python train.py --n_layer=13 --d_model=256 --n_head=4 --n_kv_head=4 --head_dim=64 --d_mlp=1024 --vocab_size=1285 --activation="swiglu" --norm="rmsnorm" --norm_place="pre" --norm_eps=1e-06 --positions="rope" --rope_base=10000.0 --rope_fraction=1.0 --qk_norm=false --attn_scale=0.125 --bias="none" --tie_embeddings=true --parallel_block=false --extras=["capped logits"] --init="uniform" --init_std_qkv=0.0236 --init_std_o=0.0 --init_std_up=0.0236 --init_std_down=0.0 --optimizer="adamw" --lr=0.00142 --beta1=0.9 --beta2=0.98 --weight_decay=0.21 --lr_head=0.00731 --warmup_steps=471 --schedule="wsd" --decay_fraction=0.934 --decay_shape="sqrt" --final_lr_fraction=0.0 --batch_tokens=[16384, 32768, 49152] --seq_len=384 --doc_mask=true --train_tokens=228800000 --steps=7451 --dataset="wikipedia_en"
MLP neurons of a small language model. Each row is named by its layer, matrix (gate and up: input weights) and neuron, and shows model dimensions 0-127. Each number is 500 + 25 x the weight over its row's rms, rounded and kept within 0 to 999. Numbers have three digits each. A neuron's up and down rows have the sign that makes its largest values positive.
A block is one neuron, or neurons of one layer that tend to fire together. After each block is what it responds to, as a language model described it from the Wikipedia text at the highest values.

L3.gate329:491515503548506493465478514448494512519469491528506522509501429489510530487500492510472537493477477519469505523490560517451503521530493476543484496487464489529547490494498516496497471486522497477486492528491495488517502507512500477518531503545493454475504462511545482558480500533461527513509503520480489475506523478507478487572515486507509510466507487492509479524484537523483513514504
L3.up329:499539484547471478487474480490485497497553516499526450456498506488511495490504509466459489465500507497495491547559553501446485502526479477477474477466492466503469487510526528467535506491486506518518525516512488471500497497487523544507526446495492479485508460501466488523448500485502461488496534518530497491529564503459504482516488534517470486486494484511516518447480510476442485475501
L3.gate605:501510513520492491495491494476505557531491490474474492500510469456477482480489513457498532523480501497462485546494524538409520493475505455491508515458463476492491504474501568528513526518481472483517497518577487452498478484519527515511459474509536479481507467477511499526472508537501485510501477481538510502512512479490509527510512485497501467469531472545468474488460517512512529485494
L3.up605:514471486547488474511485466483515458510494462481508505496547467519532500471495514489472538504473492498470475532508540538467469520491510510537508509478460471493490507518471504475527569462517517489536565486528468501476502490546511515514500496509490486508511464524519494510469506505511501442490484499516477473506507508475467521519530474503506489466536505531452445515480526501480480516459
Responds to: A lone "e" token split off inside or at the end of a word, often in names, such as J‑e‑an, Dan‑e, Airborn‑e, ind‑e‑ed.

L8.gate61:492509533503473509412504478495510548547497518527453505535472456495527489512453495470561492455530539472528501505502502498500524514535482493472503498504483501495492517495461517540493531497523510474509520494508487519451486537511531523555510461522471468457529508501539489541460537550494520474477480514503546502526521518516488460495497509483483504488488461491451487513520527468512502483488
L8.up61:484499534517500496514489535575492516509488520505524518523514526485497516500508519500529554468462458477528531468462502534508513480486443519476534476548527455506460542514492539502519497484494539493469503473465500558508491497510482504536489515469496556513490517524471487517488536513516538505538533500515536471494514522513525503475495516535489534462507521518489452486468498500497488480502
L8.gate100:510476493470511501508553509510529491516531509458468499535466544500532501516476504526540527522532506551459532507466457481520553502526469476503512521543467524467473521515542580539485513493497509516549517535514493532468479510498505476530469481502504504510550533502511482511490482491494471479496488469532504486529517491507479478472503462501518483478551503528515504473469510496475479463560
L8.up100:532493488525502506466466470502505494480469513566483496470524515521509507526499465539508493487513505539502502465539525441526499522525486454562500506497491440448491459529578522505534529499507534486534502503486485500499507530503496479516497503501495512493499514522440492505494480477465487490486480521512507508542499520508533511515492468498511502466498504519498539510474468549504490484502
L8.gate133:502506520486500510495491504499489475539443479520480525520475522513519497500491499532516527475485507474497498460493476535512456489483530450535471550472520496524507504494537537497542471466532500502538517508503505556484501498543459479544509501478477495518479500479499470490455513483476504498492557517483520453541503518501474473508506471512449514510552483481465498486487525503522489504508
L8.up133:516516466518499519541477499524496505487525457499525493515502515477491503523530529517476504493542475501509519453511557476461531482517496497533520574507507468529520485530545557490537533477482510502490480476526537500478463552519482427508483487519490482459482494496467497494492511478512519507540474462503472477554512460520461512555478489480480460525483492498481539492496524494520448484487
L8.gate187:491490520496472514455546539475549489490496508548452471522553490511541491512504507511492467453519506452526493495466482474527526507537567486498519497539518506518477505536486530531538544493509455460550506504525485485496494545502495495516502494532503547525509493497518457504497530491491480539423467489512468517505530531538506466506517504477519500494456476504501513499533515530538482502529
L8.up187:525527577432484539463522508479509487490495492486497467471564541520499476535493479522503502508528534481476471449479490498514499544487530523477519512486497500460480506459522491437500476504509471488504511536494514510445497515492561479513507531522527542485468523502552572432452523471530492526454535501518487468520478497476489523542484503455479510491518526492484522467471489557501479482470
L8.gate239:514508488498501475486475477535488498498493474509454530498462536493508512525519531554529506516493546514518499542480532514480488508515482494528532475545437477502495495493512543546499523480505506487523530477493540489481497554514534522551541472506485492468481497484482502491465500509503495510468528517481522492477527520469509497502518448454526485471535522511494531492529541500479483477507
L8.up239:509506555501516542480495520522503501474449501514551478516528527534487520465528499517502479464528529540474484466526479503484482530507531508511515525462462548499510511482553516521502505504504487500506506478511480510489518482519474481504458513503508512527467512509548525502478536541506556471499478541508489501540543517507473489525494492453499520523494539486490521530501509502477476538503
L8.gate348:523457550526484501486532479517495518540470510511452524527482482468494472502497480482561554495517512504529478466511524493500501504504512472484522495524473518487510471498509506467543504490512484451527512511522500529454505535481447476545471491483477467515501503537457519476491493527478493491483466485525491484522501529489470487474488488460534505506520483517489436484539507459481477513531
L8.up348:534516491536527470526521496489488508507459523486491487524500515503465478517493528495494510528524482512520502474492497517511470491499515496468493481539465500473459502494538533466493470464460471504454531520526517518438469488542459443522495520508519492472503520576478501520491506528493520536473464457501514435524501493496487538513525486473490515473546487515473473523518483512484505509500
L8.gate462:505491479492468489551510477499521506512478474515452515499475515492500473525473509522539547511533524501501488517518474496515490485503510512487495533508484525488510485466505532498522491475488459523576513523524526509537488527498475446517476498467530527506487513510507504531477523478510524504522503497564532464539468501496480477517514477500489524466544532484441453523497471521479488485534
L8.up462:546476559510493488514542503514518516489511515520462512519477463451510483493551506504520522528496511474536500504524525497530547507503501528488479523519508498523521504444502509515528527447511485484540545477507480539489522506511497505512490500501504513482509525477478493467513509543488539487518522490530533493484491532512462506491507443490520510516468482519485443498498481463464498467510
L8.gate504:461492525525532441494509541514504487505495518454511488516519501491500486521465458526511543487544473512486473476470510480509487541520450504507521572496536502487536483476514534518535525471485488466507480495522487493502468524505487473544518481454504528477508482497542448507489470479469499520500479496501488476505500507492469467504536487487561522481504529528490528479534449512446514506477
L8.up504:523513553525513504500447530556495503509451485505491481516447470454452538491470517488503523475511510512518506496468499536515485526468523502517497514487563520505466510490512513537512532485507487508512454506495497507489453518496493538484473505467489493514466468510532470548470510453472544499509479459531457503529492518531483467458531508466546495500508546506511499503495499518476496501522
Responds to: Last short subword piece that completes a word split into several tokens, especially the n of Southern or Northern, also Faroe, Korea, Lincoln, receiving.

L6.gate191:545493460530523531488521497527493512503473488484528525514518487516537506492528462516486525497535525527494503463482543495510430477516479526462579505495490511523488554523471548488540519520511484501517482478518503547469518517498512489512516482498503508516528440461493479481509476483465507478484421496515510505550481504542471469475544508505515482505512555501487494514514528537477474538506
L6.up191:522530466526559500487477488519493494488496533491507535491497491489506494503454452447528484500482487491533525504510544477533449508502448498492489514499531477488548540534492491498470536484494479567486490483539482499489512489480468516514458469456515496478543478442507513525510518540464502543501485487516519471471480527503481480502520458537528495518499489517483533490518496503503513473494
L6.gate301:506472499537502479449497507530528525532493539479528531500544518561504473493508447498504492493466495497511483500520499523536492546514546542451461530481504486480484548496488502518540487547537498517504527491549508491412475470490516486524454492484509491524507481486509457492466506540499512495502435503511519469488488546516545508485519536469512489540525508511489464509517509482506505480533
L6.up301:472530509541527482506522500531516528529497490461560512501522497525484508493465498515481458539517502504538494484463519488508505557553539540464484477474513518481488506519491514528494521531489486532514513482531501492467467464528494504538496536559513491530501510491478479515480508512492517503506476467466529485501509480553512515508524510461489459480498506477453502486489518514535522503540
L6.gate446:468511491518514512494495509512531541487489476495510512519514482547519504524525478529493516484515482476501528482547500520505489501528510527451518498487514471502505476544458506511564494492513542468520513530487503513519553500494468523548452492519510507535498541477513483483444508503455499492548479480477464506474462503523535469520496554505494496474543480481494452534538569515531485513495
L6.up446:467496509483503471487493514522492486502479516538464515533467498499514492533499487513495504511488495494564488489499472498482498561520486532434542466439516490461512510519496511530490475497478455532485492464520529545513486495501492502556501475482518477538523556498486500510457468519459495547498478514467498494523452499509479485496464500460506467497505489524466541505489482500499485517498
L6.gate819:485488506504451483473506487502503508502499496490486509514525500525557453511494428474573524501534498516488520490498467463503496525436534523465472511484514492510511490515516521478535536500542503472491520451488524535501496499541509486533490501492514535505504453532505477512519507504517510533468466483493507478515540508461503505469520490539455512489484494522470531501501509479499526492546
L6.up819:499532504488546479462449520506489458510501563511520529484525494515526478509498488527472500507487530494525464469508517510480510527535492530489514439468487512499502536511516546518522540511457484510530551526498482476500521516549482496505486530521543508524434501505497491500469518526458487497549490536518526486530476480499468513527469512511501453498481493507492477479468536477505540538466
Responds to: Word-piece tokens inside foreign proper names and place names, mostly the letter z, such as Skorzeny, López, Switzerland, Venezuela, Tübingen.

L8.gate14:535496489518518524499441544510506496495443501516542500506464506467477482488469466519547499520498518498559512487525522479522562524483522490509491527489506496498488524509488538529515462492568520487515506480536467511489504488525497468503533482475513469487471502514508522528515521483461517475495512461511510515490476473464487473489489504479475493508533523480495518464524503497534499487582
L8.up14:491478490491516517460509509544497508492438488496502529494483523471503554539528495528555527536441464504472509483477497460538492482572475512502463542542533519483475470519495451479505487490541513534480494472483510492538449504477469504523535526478509522536472487499488525505493466508491463481487490488456476480524544502470493504502512545527482477474487524515481490504501529453454517526489
L8.gate24:504494523484513481465531488488514518477485503515494515500562488525526509533502484442502503535536516511497514516514461520495510522487479512432506477508514553523504523486466502411508438539505496488469493450506478465447543497489505480553491480472517521481465471463505488502446506498515483543501516527521512499507495509523462505478530494477485517530513473479478484458493557498503515464510
L8.up24:534523479502486519490496488522543491523468488505483506508493491519481537547468480467475434528484504478504535506462504496464438471553491496487480491502528501473528512511488472461487433464520477564484446490493504487517500497479482466504482454516481499480507505463479511454553486479506508509502469445503492450502521469487510491510513560494500494508506502512513496532505494483506478532499
L8.gate93:514492533504487490501524463500498520519466481497464569489513477522468531483466534528479492463502506467500508530482490522476457483485460523518500503524439520500527488496483505481500496494506522513482500529527496533510525490493457489545469480489466484472511514516450524478508515484527535455515498464511536472470536508525482472527533486421530507485473532506482488518490514503454494500501
L8.up93:498488476517536460497498477458547524513497513542464511507543499518522473483514501522503535521490539537518529469501498515487496465492519514487499453575533516538492487487510482515542512495476521499499459475477521499525530543517507517508528517489472512468459523519504505559440466522500530497540518487501477531545500484528497485484536491535531500509495497505522486529476467511512476495482
L8.gate446:471504490485547484513480497522533500527464492491491536535516533510463491497548517519509468494501524490502518517485486496473521439544518507473510484513490486531517500505465543520547550477514540460468486505536497497517486457505477489518494475531479464516491506486473484517514476548488455485503479463515540521497511499469527521456503527509494499447492554513525487456527505487494521494545
L8.up446:557475508489544501506506510539507490512526481472486517534452502491489469507525518526501516491494520498529490472460540455527477492472527498499484506517539490508472523480489486459478511488496505444472525513479490524503464501532515527521485522486498489473529443511496528480499496484491514497508492519512474482485465512502486508500439500526489533458483479499503496422511504438499494455476
L8.gate458:529455492505521503465536461522485479493477505504486536519503508568527509531516507527506502492469519510531523523498476468484477455461511507540485544462502476483500519464454460497534530492568486467517507505526500506519466507509507453534501481526482533507500464508512464498506501515498497522464495528500522519526505500507508473474531495515523502465504498466570499446539504494508530475529
L8.up458:499507540510472541497481540525505510530443484512535531537472493481493528492503501533486472478501528486502567491473535517495485495540509473492479517468439485498505489501537514573517464498541500515539496511485468517490503485492506518541497491498525496499502515510487549463519494492506525452517490490502526503536499509533472489521498516474509509470523514523516522489519502491484488536511
L8.gate737:487502511477489483529481466523467545485444492477476533488487544508519525463543500521522482508490487498494512467464449485484494487445455535519521512487499488503483521477504496507530543485460500499506513453496504509484499506523540460519549540457508526550495515546473498507523505530508533498547505547514540463519478490514530502464492522487484552497497544516514523490506497473506519479509
L8.up737:512489518471506531502467492516509496533496509491467485524499528500504534504476537506507518505488503522486472525523540530535472447477513485527510528504485505447524540541497486506505501499482496541525483513498518517518491492502479490498441526448465492478517520454523450464478496438477488526497490486478489501465506470471527491537439498456509481490453477477504528527437503464514516456514
L8.gate775:487485527508507513510466514495518497511535506513463502478452520498526475534498484520496543529524477482472521509467448459560532505495490526514516500460500503512521515522505505528540510460492527482545545508512470532484491518548500475529521466489541522536556507462507509501489491510489506541468502487475501487496461507496452496509490517515475498442536507474491513484494509483462503492572
L8.up775:506562520448466519493482499517497521489508471505541493522522494524502525509463461507464502526485507430526525461471547481449539461508493470506461511487485501474507556540487502502487503502498511498516491494497473506519514533491552549489486510516494493460503489502503552517462497504501468521515535473472486462492506506522501502480513522473529474498531517469476507474488539469524528510520
L8.gate853:526405526544498516515481533523521510518495509475444513510497520513508486514525471539525544493513524483473488468525544481514487492471532516538530483489505462472534514483455477475553518492491455520554505515516501506531469503538458442538494474507488483504505479530516489508484467482474475483511505530523499530529520482495471487532505518499489542470538506521562474460523514515485497511515
L8.up853:519505474518481525516510536518498514547542490536507520522513507498462502511512529489508561528476513534488508514527522456481496496480520466533498481512509468466486513483473492480520500510518480497541520474462518480530487521513495498472454454521497490462522500527487493481513475471486465515518511486488492509510554477473519516541462498517444523484498484522512509484499502551541496525456
Responds to: Second or later word-piece tokens that complete a common word split after its first letters, such as al|ways, bron|ze, he|ld, al|though, al|ong.

L8.gate97:532490539512472499492495496521470546528494512463510484490529556533547484544477478514530495503508530497474477521512526544510477521514480517472524504478467509472502467519508506520513500471540516438499497471499493554494459495483554458527496482522509528477507480489510474466522450463496492503472494492499447488513515522469492436477508484514527495503492514514508475496527544484499493496543
L8.up97:540480500501501505490517522540513448557545466466526493488551545567518492498514461478521510505500518547450478480512507478461523472535472501487475500504478465507515494489487483478501520495479488501483506487497539506471475514432474504540456445522482550480496484507484465539479494526471481477519474505498468470523532495481507518489502440515513488504473510520491503509458486558498518548476
L8.gate194:503468506476474513474469502503537467484472522475500511503538497531507502467473510481561530502507498533451485484506478523504502538507512481517527507478489504496508480524529500451517517487507456485534464497518515502496512536483476486500517450493509521510558488488504509482486498528500518504504492521487494448482532525496530473481497479492496497515488511531527500471501510484475527496482
L8.up194:522472467509481499508504479496474501489522518499482478516532534506514523512520493494515521474545499522496493439562511469529516526533478502513474513498469515519529479533535521545499523499538453477532497497472486516493494502503494488504517461562514559522508442507529494509495483484524448478500444537514481526494498501504497516471521515483490475518484532501530493537514541501509521509519
L8.gate234:497518539499486488511535477469467511510513515531450510512517532512559459480506457454517518510531487531473473463497532486506499535498496504500504493515496475533531522506479544490513518513519485512549502456505497500485491534535462508484462481469496530545512518526473476519511488508489540493488470487510472443509499504524481476514529466446484501505489518522523485528550501457507501473492
L8.up234:501513481476482507493485511524480555496488484526503451535488462516461472480494513510499496506488507504531509488533449521495525530478481542479526508512503480517481500502492514506468510496510481513544502482453433434450489474519541463518460468509510446477536526496549523519493554504514536529473492526495501507482500527441505491486504525536482510464521467464513521512515471495552479507491
L8.gate312:514492515517481519498511538466516489448561512500521537546474514478508520507464527515485498462516525548514503538501482474504475541538507532478509514423473503493501488500475511516517504485477476468532518533497514526524523456471501463490473470528494515512460506465510528488537498499485470522527508483488476478483531489477466487512529481507488533483466477503530505523492535510487470447486
L8.up312:502527477517470499530526507477486491520510545469503538471521481490497548489467492510504476513516521461528466500556488493515497510438483453462502461513503515507459492517446518536489511546501501492461467526503485488507463535431497506472542487490564498558474496474483476498576482508489513469486502491510493501453488493483513529503512457516562469523507482479487521503487491445498507480543
L8.gate667:517487475506476522489552485509513504532501473495511508517559492533512494477498496509516502513535516543468484526495544467546491526527532493437559505459486462518498463507501524523510506493503526480509513476507457458475473504488524498483478442462478521470512489479499455515497470480446520489520493473507466472482551490494513522533513499514484463481492497509494478492523543533478523528537
L8.up667:486483512462476471503503510481498465523504506473480482530478512494505524483483497499552522504507515477507494545466460456503494500516483511479494537511494478486499458530521525513479470499518514538514475500524505490524477529469497506424446462530488552491491517523499483507536526514466529480505499516528487437537510479456556526512451501484496476494480493545509513483490493475491512494484
L8.gate774:483479530494517516458457527509495514525485508514441478571468468502507476477499464493544553484528499491491552506474539520513530502496507474494483520483508485538482492484473528477486443492504486533519498508547504510484506498518483474526498516483495504551512526526496467442518524463506518524509476484526476458515477511510494510488530508472470523479498448513480467478523512491509511507536
L8.up774:520443529525530487509538512475500497535517509496458478547462451500510522496476447536517470482492489526510491527496492453583484527499511519498501499505525487517500521504500519508553480487476493471518470515509515494469460515532487435503475462503525517517520478517492536518499494502477484510444497490511485514485509503547485488455495500474542495474489483481485476483553480465514505526529
L8.gate834:501490537506560480484510517500474518476550547485497522498472498531513504463503523492501530494561530536479540521560536499499500544526511507489452533506494483509499420470490505539524510512474483471509499499522494488468505481477472485515471513469551529509490483500555484548478522526516489469460493512533508478497510536470519489500503505477517487490549451481562470487506520474478498544504
L8.up834:500509484522514517533467502479469534528505528442536495507480510512479534453524520494500518502521502512554525509477504478521490536476506516508499516479470528506440496514476491482506500481514460511444466539507481502541488470458496449419531499474511486551487488508443480496494501515482469500549479470456544505465493499485507515492486499489504521491472502506474500511531445534510506479489
L8.gate902:514488488535538514519484542479504495526500517465499516499522473514492497495519462530512490537520502505468547480512490506492482513507527485503531510478517453464520484456463480452586519476507478478500541467524517532511488496511548464484497490532457543488502482477508462532512464520478501509528501521495521479555527509504493518465553472527501463487487498512502479498516501527534492504495
L8.up902:492522504489454549481484451545511480498495476522484505501501495516526491485464461480508475483502537502463511506513522513468461455489496493473470499520508489497500516490453507456489502493506553520511516490460451500490511498508488475513459501450466481491501509545506512497516479473496586508568494538495492451478513489466522511505543509505483482513477486497506476551498520476510470469510
Responds to: Inner or final pieces of words split into several tokens, mostly foreign names and acronyms, e.g. COVI-D, Stolarczy-k, Fernand-o, Uzbe-k-istan.

L6.gate544:494533507487517498535509491500510538481459485489511487465471498458491468505486526518485525508469530515534491514489549510534466487468490497528530517468480524470480514488495500471553456522519502472474478472523525525492526483519518503491498527451512496494485491512522471540470496499527515500531510435534519525501476508486497513500490520457484495494520459523527476504493509495481516494464
L6.up544:516491502494490486513502483482505501501482507497524547525488511516516498516482485559455505470511508504483508489438518489532491536483477509511436471492518505491507566507491489449577475472517460489512500505501482478497491519507539501501513478508452492532507474508518513531509518503484493481530493508474480543491439496486505502489463530530511478508485524492481482513492507499554497478503
L6.gate558:518504526469485502488428530501512513535478475533492504491502569510483511460471446507492495554541533508461484452545502484520475470512519522473477512547453540522562482527509501499529515502481511520480537499482486517513545560470487497499503548449496511522500484492531504508487517483516474479490484492503549501558503488497535518500486508497515499510505520490505508555541481496464499531474
L6.up558:496475506494497542510519484527539511529508461500520504494551476481498498514479488456468509453512470566494506472473532474498455535528531496491451457457489528540511539515489472512518501478482483492475474460482532504505475485526459463496505509459518500505519510465467484485467477502539510464511463459526507518518505458498511536466516477501485491478473501486475511505492500467467534516518
L6.gate625:540485511483489489453477504477477520540507522502478498498431520499534483508503480551484542469481517488508478514493530501507534499483512492491535500466509507445533533473524520501519508483533442485513505500504520508489509505517491467530516470480533515452514515481526490484467486494502472512538499486532520562488453487481478483462492495476502501489513472509505498504517515477502508439517
L6.up625:484529410523535485495498504541485553471511475461527494508464518499489482493548521547478461500532507488537480497498517544509469455460514551507450511497533500490520496499470482439518516481492482506504519473517527505472495562518443481504508502512470485494521509447507478516480534512515491466494503525479485537550481519503490490506476559500498504476495514437511509541485545503533541489526
L6.gate790:502489490503533502542508529538506533526504488448473498480479515529521491532487518543502532507508512500526469503473497454536532519490525493499498488455463495461494507506509510491542494470497464504460474486501540546508521528506527505527488511523476531513489526504494526512498507527505515520474445489564492511535462529501471496535473516564495464527571516473520493510478521525496488512546
L6.up790:508528477505490499548492495502479488517486483481524531494477485489502487464446526497531504480517509510531504478458475485493506485501451475492511526502552533458451473475486529507497503495555445499456475464513481469489486495507522467499524521502566475525519488528476525494504526542519455476493499487539540527512511495499474529530512454527529471470474524486527506517505518499534502484505
Responds to: Inner fragments of words split into several tokens, e.g. "ough" in bought and roughly, "oin" in joining, "th" in monthly and rhythm.

L3.gate4:515467478537541490485517498487498476520509566520499474475499462504536515488467455498524481530507541512495501482471485494470504495538506502452521504502503484491468493514463529473469505499488494506506506502502513513520532528540551494509514541493474479508545530534476506513492466475507482521433519545539453472503515485516422510482534488496482511526485503508506470507513532479526471469462
L3.up4:494485511544535496498504497478518503510491537517505466485484457487548506469474466524529499516486509518492500514469515470485499502509491485480513539514487497482472496520478518506483504494466542519518482468496493521542553545534525473519515516467471455525547522523458500489504492483512496488463496514542479453516547467519429503501553459495507520527467487505511501501516526482519471447480
L3.gate743:516462500489493500496506499491516487528481484537463464518517468507568449491510474534517495549556547501520481524511517483528481580484526517474459504498483472483498498509488506496524499484522511451487543462470504547519529517521511464542529480481528495470516505528481452515495525507495459533486498510538474500518510507501460488474529500510511517523495458451488495539522535499492487505500
L3.up743:494494492489537535505489496495509519486507516499529479504490426494514499501489483488486506512547477494517477481462527515497545487527477491523498512483522465504471458547483522489450437476520509507502465437497491521515528521479512547483504523514461490536499492511480474488501444486487536526485504461540497479469513487440497479520538476529534539483466504513501552471517485504478520474486
Responds to: The final "o" subword closing a split word, mostly Romance or foreign names and words, e.g. Mundo, Matteo, Colorado, Porto, too.

L3.gate61:491483517503479552461491531527492485486473508499510511513466505528518496530584475465507488465466519464552489486488513521477525513484492533472500458550511501488559485455499534497516490509553491504468511493492490494465477469511555510529514470466516502432513495512527482506499474474512514484474511527531474520508478504461506502519502514454497520491499481485548491479479473495524543514483
L3.up61:482478562487509541528489482485476489520514494521523478470520532486505488503504535472505480479532451448472515476490503482517460502497490524497478525469484467494510496532511486493516471502480497493474456457470462512504508500463493504496510484493493490436460491531518500517501470530488527524462497507468497543467551502462508483551489427459464534475523494521480513524511491488490486526508
L3.gate960:479470555470462525531506464487515511497502497501439474498532506519522505514507496484474505483512506528477502500542504548483491531510529552516500475488512512497497506470492464489495520463467519513501446523505528528489474521454509468514512492514526492512549497503475470459481520477438529473530481472488460495518525482547477490465528514509534472478499494514478481474490559474513525498497
L3.up960:534429532471494495507493484512513501506469512463504499483519529513465525505449491497511493506497528504442479485489487519498493510526505483549486463458502535555550530513520494530498507520503474528487453521497562528506454515471483516512486487509456515486524501504508456471459545526475484518531489478452471530506515489475480524448501529450480509452514498488492507471501494472509499498505
Responds to: Mostly "ad" completing head/Head (headquarters, head coach); also word-final fragments like th in 19th/Health, at in What, ad in Canada.

L6.gate239:497471473494525504468535511524515543510525504563479519499519505531532497469527472521522507505527525540474503472507465468512485509462470531501517524539452499494483484515567491522531518534465492485511494495509536514525495526490501495495460500508500528508533533481523485502539520488477522490447463504502474480512544496523493459525490483479509501527494491537530524488496499487511478458499
L6.up239:479482469486498500520479503533501517521503510469511524507523486544538532478526488511520512527521529512490453484521503481475543515477505502479472550478471494502485523526512505518550514509457517522471498497507535516538507503509495456490487514499512512463503530501543470485480541458503473504443492535516502541525512473493509476502470488488491526524486508474517525464447531491513510466541
L6.gate295:491523481478471493446505483486525552514478546508506522542499489501504483488518525501543490489491507491455511538490502484485479489490454488500529476479502497439511464505517465470514465504487508496497525474479514474514457488486494520481490461470513499509499560505476483485499485472493520495476480485477485493544467504494509468517461500469558455486507507522455461545520495470515501479519
L6.up295:491491500508515540539502492464513485539498527466479506543507513465478535488495497466461473558545533461464466472492494470513469516510523534505438508456550506517523490507467519507519533535464484466491484494520531515510505540493481476460496460482502515473506535476524511542481465525450492491500530446522499530492481507548482509481504505506522475516499506499512506463515457517515485488513
L6.gate385:505488560490536483509507502504527515510484469500505522512540551476512521542502495508501526488513505495555509473499464473476463534501515556475460507503520469460506507500449501484494531498475490500490492534522450490506478497475473471503459515475495521516450465490484487509508526527496477505509473516488477537526482527514485479467539501517481476514494545495530458493515455522516505495547
L6.up385:437477510479482501475514512518515532484426536480472522512494499495505525495502522471511475513498512505485516468498474519470468535505450463533461507492429471458491487476505485488473504521484509540501476490526524486478508527501471531534488505503520521502504474491525502497544508478520534489483497507530522530466512509509510518528526527498506446499523543493474525480466470511558533480555
L6.gate905:498540549492518518467547532543500527511497496518495512482513480538500469510531517484469524511518519496484477495500472511519503494516516495502508493492496498502562440509506509446501483511468521490540535520475509528507477490488515482516473424477493518500534541472485491516505486475488525465494490508489489472555517497512465461492497450512512496527550481519463493532514492534460497526569
L6.up905:525490508479474540461528516468510454518502482517496510538496506508478472492554507505498506507489475499517458494545509560522487492502472515486507524532463528513456476505515512526474512484480543516472493505503509479470479504492472489500464514540507491498483535507508548482506536448511481522503509480483478490483522526507492472513473490496520501503521488500502479545538547549486505487518
Responds to: Short subword pieces where a word is split, mostly " de" (Spanish name particle, or start of degree/debut/design) and "n" (Tech-n-ology, run-n-ing); also "red" (occur-red, P-red-ator).